{"positions": "rope", "parallel_block": false, "lr_mult_qkv": 0.7, "lr_mult_up": 0.898}
MLP neurons of a small language model. Each row is named by its layer, matrix (gate and up: input weights; down: output weights) and neuron, and shows model dimensions 80-207. Each number is 50 + 15 x the weight over its row's rms, rounded and kept within 0 to 99. A neuron's up and down rows have the sign that makes its largest values positive.
After each neuron's rows, "fires after" lists the tokens most often just before its 100 highest values on Wikipedia text that the model never trained on.

L4.gate301:50 53 47 71 55 46 44 45 49 46 54 37 64 49 66 42 43 55 72 57 53 60 83 38 59 70 89 39 75 79 55 48 26 79 26 46 50 30 51 38 41 65 34 50 44 53 46 53 77 65 61 66 48 39 35 41 40 41 43 43 46 47 42 46 44 46 45 52 79 31 28 67 29 44 73 72 66 59 65 34 51 74 31 73 64 51 76 80 60 38 28 44 70 37 64 46 73 55 40 63 29 27 42 31 56 68 63 76 69 44 50 60 52 49 61 62 54 37 58 60 63 51 69 55 56 66 53 78
L4.up301:17 37 38 43 21 68 34 87 49 29 45 56 60 15 55 53 54 49 38 62 40 54 62 64 44 40 23 61 46 57 74 59 38 28 75 37 42 44 40 67 39 32 60 27 65 68 45 30 44 99 82 55 54 27 32 48 58 86 29 34 55 66 56 55 53 67 56 25 66 38 61 63 58 61 59 25 43 42 57 58 78 35 38 45 32 20 59 58 56 67 72 34 51 55 60 55 19 67 60 65 55 67 47 45 72 26 67 58 84 63 38 59 65 40 45 28 45 53 37 35 43 51 31 54 55 22 42 39
L4.down301:79 54 53 75 09 61 21 48 53 53 53 79 62 62 22 32 49 43 71 51 69 49 88 53 50 58 62 50 81 53 44 49 46 42 60 39 49 56 84 32 30 72 61 64 69 56 34 62 48 70 66 57 49 68 67 56 61 59 61 62 61 65 62 78 51 81 48 78 46 36 45 50 46 59 56 45 55 69 64 53 61 27 53 61 71 35 55 54 78 80 45 33 60 69 34 77 47 41 51 62 37 46 48 45 45 47 77 59 54 47 39 64 39 60 53 72 54 45 27 38 14 44 58 45 38 44 64 65
fires after: "it", "oot", " g", "et", "ip", "ar"

L8.gate724:24 55 67 42 37 42 48 48 70 61 46 55 56 45 50 44 34 70 59 59 57 36 54 37 51 36 41 47 35 75 34 46 79 27 44 43 40 47 48 24 63 51 77 55 39 43 56 61 29 33 33 67 65 29 52 64 53 63 74 42 82 08 49 61 44 53 25 71 35 27 50 46 47 73 68 24 40 40 32 57 26 32 43 42 66 38 58 54 61 61 54 40 84 58 51 75 48 49 29 72 34 50 42 59 75 42 22 61 57 57 41 47 37 44 55 83 63 86 66 52 40 56 31 40 80 60 48 48
L8.up724:38 62 53 24 52 37 18 60 63 52 38 48 46 50 15 66 52 77 49 52 80 69 40 11 45 41 53 43 42 51 52 44 67 51 62 40 43 67 59 44 57 50 59 71 44 47 78 39 20 50 30 93 38 37 50 27 62 42 67 34 41 55 44 52 48 34 46 39 87 42 43 57 41 33 60 47 50 51 44 23 29 31 73 67 56 11 86 42 54 49 19 50 37 40 71 74 67 43 25 67 45 39 15 42 56 88 49 55 55 47 39 64 29 27 42 59 56 62 70 69 28 45 35 31 62 63 61 32
L8.down724:57 65 54 32 51 64 24 30 52 39 63 45 70 50 71 37 28 60 48 60 64 74 56 59 39 42 80 39 48 43 53 65 61 46 40 41 44 68 38 41 63 63 75 55 65 42 56 64 47 44 46 51 34 59 56 43 35 03 60 35 57 64 38 43 41 42 48 63 63 60 34 75 43 43 42 65 48 47 55 39 56 36 53 61 62 32 64 33 29 38 25 28 54 48 57 46 38 23 35 60 41 40 28 25 32 71 80 69 64 62 52 42 59 32 28 29 70 37 32 62 63 50 46 43 36 64 43 53
fires after: " |", "u", " B", " "

L5.gate190:26 49 55 57 55 67 51 40 50 28 41 76 63 54 33 54 32 28 75 44 30 44 60 18 38 64 60 24 56 33 23 75 26 36 66 60 37 25 39 52 62 65 30 50 55 39 25 58 49 31 39 62 56 37 38 58 57 70 65 39 67 59 68 28 61 51 36 68 68 43 09 67 50 47 35 39 58 37 64 74 51 38 44 51 54 19 40 63 43 64 61 39 44 43 50 51 54 39 21 85 62 66 52 45 40 68 36 87 58 59 44 41 38 25 63 52 55 52 56 57 42 59 50 61 38 50 34 73
L5.up190:50 51 46 53 40 35 99 71 49 37 42 56 69 50 55 37 41 40 56 79 44 98 76 63 36 58 65 99 52 56 64 47 66 30 30 70 48 59 67 58 61 37 55 41 48 49 49 60 39 85 51 62 48 50 71 59 42 66 68 18 47 48 63 51 51 43 62 28 57 54 60 53 78 50 80 68 52 55 68 39 40 42 56 66 32 28 69 48 69 67 47 50 63 60 93 40 39 48 39 65 43 40 33 63 72 63 67 63 61 60 22 30 37 63 55 48 55 38 44 52 41 34 39 47 23 29 53 58
L5.down190:61 51 36 81 35 59 72 59 41 54 68 68 38 69 54 75 57 41 54 65 36 56 47 42 35 68 61 50 55 42 69 45 33 49 44 48 42 65 45 33 58 66 59 68 48 53 30 20 31 74 45 55 69 73 47 65 44 35 31 37 53 55 34 50 43 64 48 65 63 78 51 54 37 47 29 67 40 50 42 61 64 60 19 36 49 58 69 76 50 76 57 25 65 24 49 49 68 53 30 58 51 55 28 51 38 53 51 33 52 62 40 40 60 52 63 46 43 36 28 43 36 34 46 58 34 41 39 62
fires after: "ar", "it", "at"

L3.gate1142:26 65 39 66 77 35 31 46 58 76 56 58 58 58 50 43 56 54 69 36 78 55 64 59 86 44 50 94 42 58 32 20 48 46 27 67 56 53 57 39 38 30 52 54 55 59 59 57 64 58 62 58 67 40 35 82 42 42 61 36 38 18 80 53 48 56 16 66 32 33 63 57 38 63 59 54 52 61 48 46 37 49 45 31 56 28 48 66 27 15 61 21 34 46 28 75 35 60 46 65 50 63 66 53 39 54 57 54 31 45 17 55 48 73 21 54 33 73 28 32 72 49 41 44 51 46 45 62
L3.up1142:30 62 65 46 36 43 41 57 46 79 49 51 71 59 35 47 54 66 37 66 27 53 73 58 58 48 59 67 31 41 40 74 57 56 42 66 67 56 23 42 04 54 40 60 56 65 56 75 47 45 70 63 53 46 20 66 24 60 65 29 41 57 57 76 64 60 23 37 50 49 11 58 45 35 54 60 47 35 19 41 45 44 62 63 54 65 24 45 31 38 56 46 34 43 41 75 47 47 61 20 50 60 52 76 47 51 50 33 54 62 85 59 49 40 19 34 43 38 53 18 61 25 31 30 53 32 59 75
L3.down1142:58 61 66 58 58 24 33 54 51 64 31 64 51 46 65 48 45 51 54 23 80 41 69 49 49 45 63 31 49 62 58 53 50 68 76 58 54 52 42 47 49 69 54 60 38 50 69 66 40 66 52 45 74 26 36 55 49 44 29 27 54 48 42 14 64 60 38 55 66 72 45 42 44 28 45 53 54 56 72 61 45 76 50 60 36 49 40 77 36 44 71 47 38 56 25 52 48 23 47 37 53 71 37 44 51 58 60 45 55 81 66 54 42 67 42 84 58 53 52 56 30 40 57 75 43 57 40 56
fires after: " ro", "ur", " off", "it", " O"

L4.gate539:28 54 51 48 71 54 83 52 58 42 60 53 54 61 72 38 43 53 61 40 41 64 64 93 62 76 59 62 72 32 54 58 40 28 38 61 46 37 81 55 59 39 56 37 34 63 29 24 63 64 38 58 55 55 58 51 70 37 19 62 56 46 27 46 55 51 39 56 58 37 26 50 63 59 70 39 35 21 65 30 50 35 44 46 72 58 31 75 58 71 52 50 55 41 71 30 89 42 59 54 50 34 53 40 42 65 46 60 69 46 48 68 43 50 39 56 76 74 45 60 52 58 60 53 71 32 50 68
L4.up539:38 40 18 43 67 61 47 33 39 21 51 69 49 66 41 44 43 60 32 60 76 26 36 43 41 59 58 42 61 71 70 50 57 82 59 30 39 68 43 43 50 55 36 43 57 69 84 61 40 65 23 61 72 37 29 51 54 51 60 12 53 53 63 48 30 38 58 28 34 27 47 71 53 33 47 59 48 56 76 44 68 49 45 38 52 63 52 36 63 75 41 47 37 43 34 42 48 57 75 45 61 49 36 59 28 44 51 42 46 44 44 71 81 35 70 48 79 67 55 55 20 55 68 76 44 60 66 41
L4.down539:57 54 44 88 39 46 55 52 60 46 55 48 56 28 59 62 38 50 52 55 42 50 64 67 62 42 26 66 79 32 62 70 44 40 33 52 57 45 26 67 75 57 58 49 44 46 42 42 48 38 43 66 37 38 76 36 47 47 38 44 65 59 73 67 82 92 24 42 64 42 58 37 45 71 63 97 18 55 42 43 57 20 51 38 47 36 38 66 48 47 69 58 70 45 47 66 39 39 39 53 52 52 56 44 58 54 64 68 52 69 37 34 50 71 27 62 43 43 35 45 46 56 45 56 59 10 55 75
fires after: "it", "et", "t", "at", "ish", "ist"

L8.gate674:24 73 25 34 54 83 50 55 72 69 38 68 45 35 22 51 26 76 62 57 62 61 38 74 34 42 36 20 19 57 53 61 55 50 39 48 50 41 80 54 21 54 44 65 32 42 62 67 09 44 38 44 22 52 61 59 86 60 57 65 57 44 55 45 41 44 26 56 57 46 54 27 40 31 65 60 42 47 50 55 77 61 41 42 57 37 76 61 46 60 36 68 66 38 52 66 60 68 42 65 47 33 22 49 71 47 38 67 33 63 90 45 43 87 33 70 51 41 65 58 37 41 51 50 53 55 38 35
L8.up674:27 52 43 63 46 56 38 66 46 49 54 60 53 63 41 29 48 58 43 73 67 44 55 50 48 48 24 47 23 47 53 43 41 39 47 37 16 44 71 56 47 26 40 31 25 48 48 48 26 46 25 55 59 39 48 37 30 57 45 50 50 27 30 54 34 47 39 54 40 70 49 24 65 65 81 45 44 76 52 53 57 51 65 34 55 42 53 77 63 73 47 32 57 81 57 48 54 77 29 59 24 53 51 63 63 56 39 27 64 66 65 47 21 53 28 52 50 72 39 44 78 36 40 61 77 58 65 48
L8.down674:50 76 66 38 47 57 23 62 43 31 79 51 40 46 50 50 14 44 28 37 54 64 44 72 33 31 50 35 71 68 56 60 46 61 53 40 49 75 28 52 54 68 65 45 58 49 50 45 72 39 41 61 26 23 59 52 50 26 54 38 45 59 42 41 43 41 43 63 71 60 43 52 30 63 21 55 56 56 79 39 64 41 40 62 55 41 57 77 55 55 46 34 82 74 48 77 59 42 62 59 23 71 31 23 76 62 63 99 43 71 31 60 49 60 37 53 50 25 32 69 55 41 51 66 71 77 21 38
fires after: " |", " ", " S"

L8.gate898:25 42 54 33 50 49 20 56 83 61 52 47 56 59 43 48 69 29 61 36 60 62 28 53 38 46 32 39 38 68 43 68 30 52 46 48 45 37 43 90 56 55 52 56 41 31 61 56 39 37 77 60 35 55 62 65 60 60 48 49 66 66 54 44 28 52 43 61 58 66 46 25 53 56 80 46 50 77 39 65 29 51 69 32 50 44 32 78 34 47 45 51 76 56 48 67 29 65 36 49 48 59 62 59 49 27 22 50 86 60 41 42 31 54 54 52 40 59 55 46 50 63 73 68 26 46 57 42
L8.up898:56 53 55 54 67 45 67 74 48 70 71 33 49 53 63 51 59 57 45 21 44 77 57 59 65 63 37 62 39 53 56 48 43 54 64 30 22 78 68 64 68 36 44 33 43 55 48 52 15 64 47 51 30 37 72 64 49 63 49 56 37 53 52 68 42 37 68 54 60 41 61 33 59 44 56 44 59 63 52 46 29 62 62 43 48 44 54 71 60 16 43 34 57 49 50 69 54 56 55 41 52 75 21 40 56 33 16 27 64 58 56 37 54 66 49 68 67 24 52 46 46 27 25 57 58 46 44 31
L8.down898:54 67 77 31 23 80 40 54 60 44 58 35 44 61 39 56 37 61 56 59 62 64 66 36 38 47 49 30 54 47 74 47 53 58 37 48 00 77 38 47 69 44 56 53 49 66 32 74 36 39 80 48 32 59 30 63 53 43 51 66 49 54 60 54 41 22 70 58 31 57 50 54 12 58 45 51 30 63 68 71 25 36 53 32 66 49 63 70 25 50 57 52 37 64 68 55 68 55 27 48 21 35 41 44 43 44 39 87 32 32 62 39 45 37 26 70 44 29 44 43 66 58 46 41 41 50 29 35
fires after: " |", " ", ".", " (", "A"

L5.gate1165:52 29 46 32 23 60 27 40 28 54 20 57 75 48 58 49 71 57 34 14 56 27 62 56 58 51 79 25 47 43 54 24 49 35 57 61 56 36 51 53 51 50 46 32 45 50 58 46 55 57 29 51 63 26 47 53 43 47 33 59 65 60 23 48 60 59 86 26 69 71 28 67 32 46 63 52 58 54 54 52 53 69 40 44 87 59 74 63 29 64 53 46 52 57 70 48 29 56 38 44 46 49 64 33 43 46 62 23 44 73 59 55 50 44 56 72 47 30 53 43 45 21 40 29 47 35 48 64
L5.up1165:30 59 39 61 60 33 51 51 25 72 61 36 57 67 42 49 57 40 27 56 51 55 35 74 67 40 53 57 41 26 37 53 72 41 77 72 35 58 69 52 46 60 53 22 72 42 77 59 47 45 58 44 66 53 48 65 58 58 64 70 61 42 40 60 77 50 22 39 55 56 68 67 44 59 47 28 72 58 63 49 30 53 56 37 58 50 38 79 20 33 43 60 68 52 50 59 46 48 71 55 61 71 32 34 51 70 67 50 58 36 59 25 40 29 48 51 28 20 51 31 70 67 24 27 71 51 51 33
L5.down1165:61 64 66 44 33 59 72 24 38 26 55 84 70 43 73 32 38 57 69 27 55 37 54 50 59 64 46 40 20 69 58 13 66 57 24 41 70 49 27 48 47 22 47 77 64 26 42 33 28 34 37 49 08 12 56 76 33 38 53 49 72 56 76 31 46 54 42 45 48 72 45 52 33 53 41 50 61 60 44 54 34 33 55 39 56 47 35 30 36 28 60 45 53 50 45 30 68 25 67 61 46 51 62 45 52 45 45 56 55 77 53 67 39 58 40 56 49 46 63 66 63 01 42 43 42 49 46 85
fires after: "i", "ro", "r", "ation", "y", ")"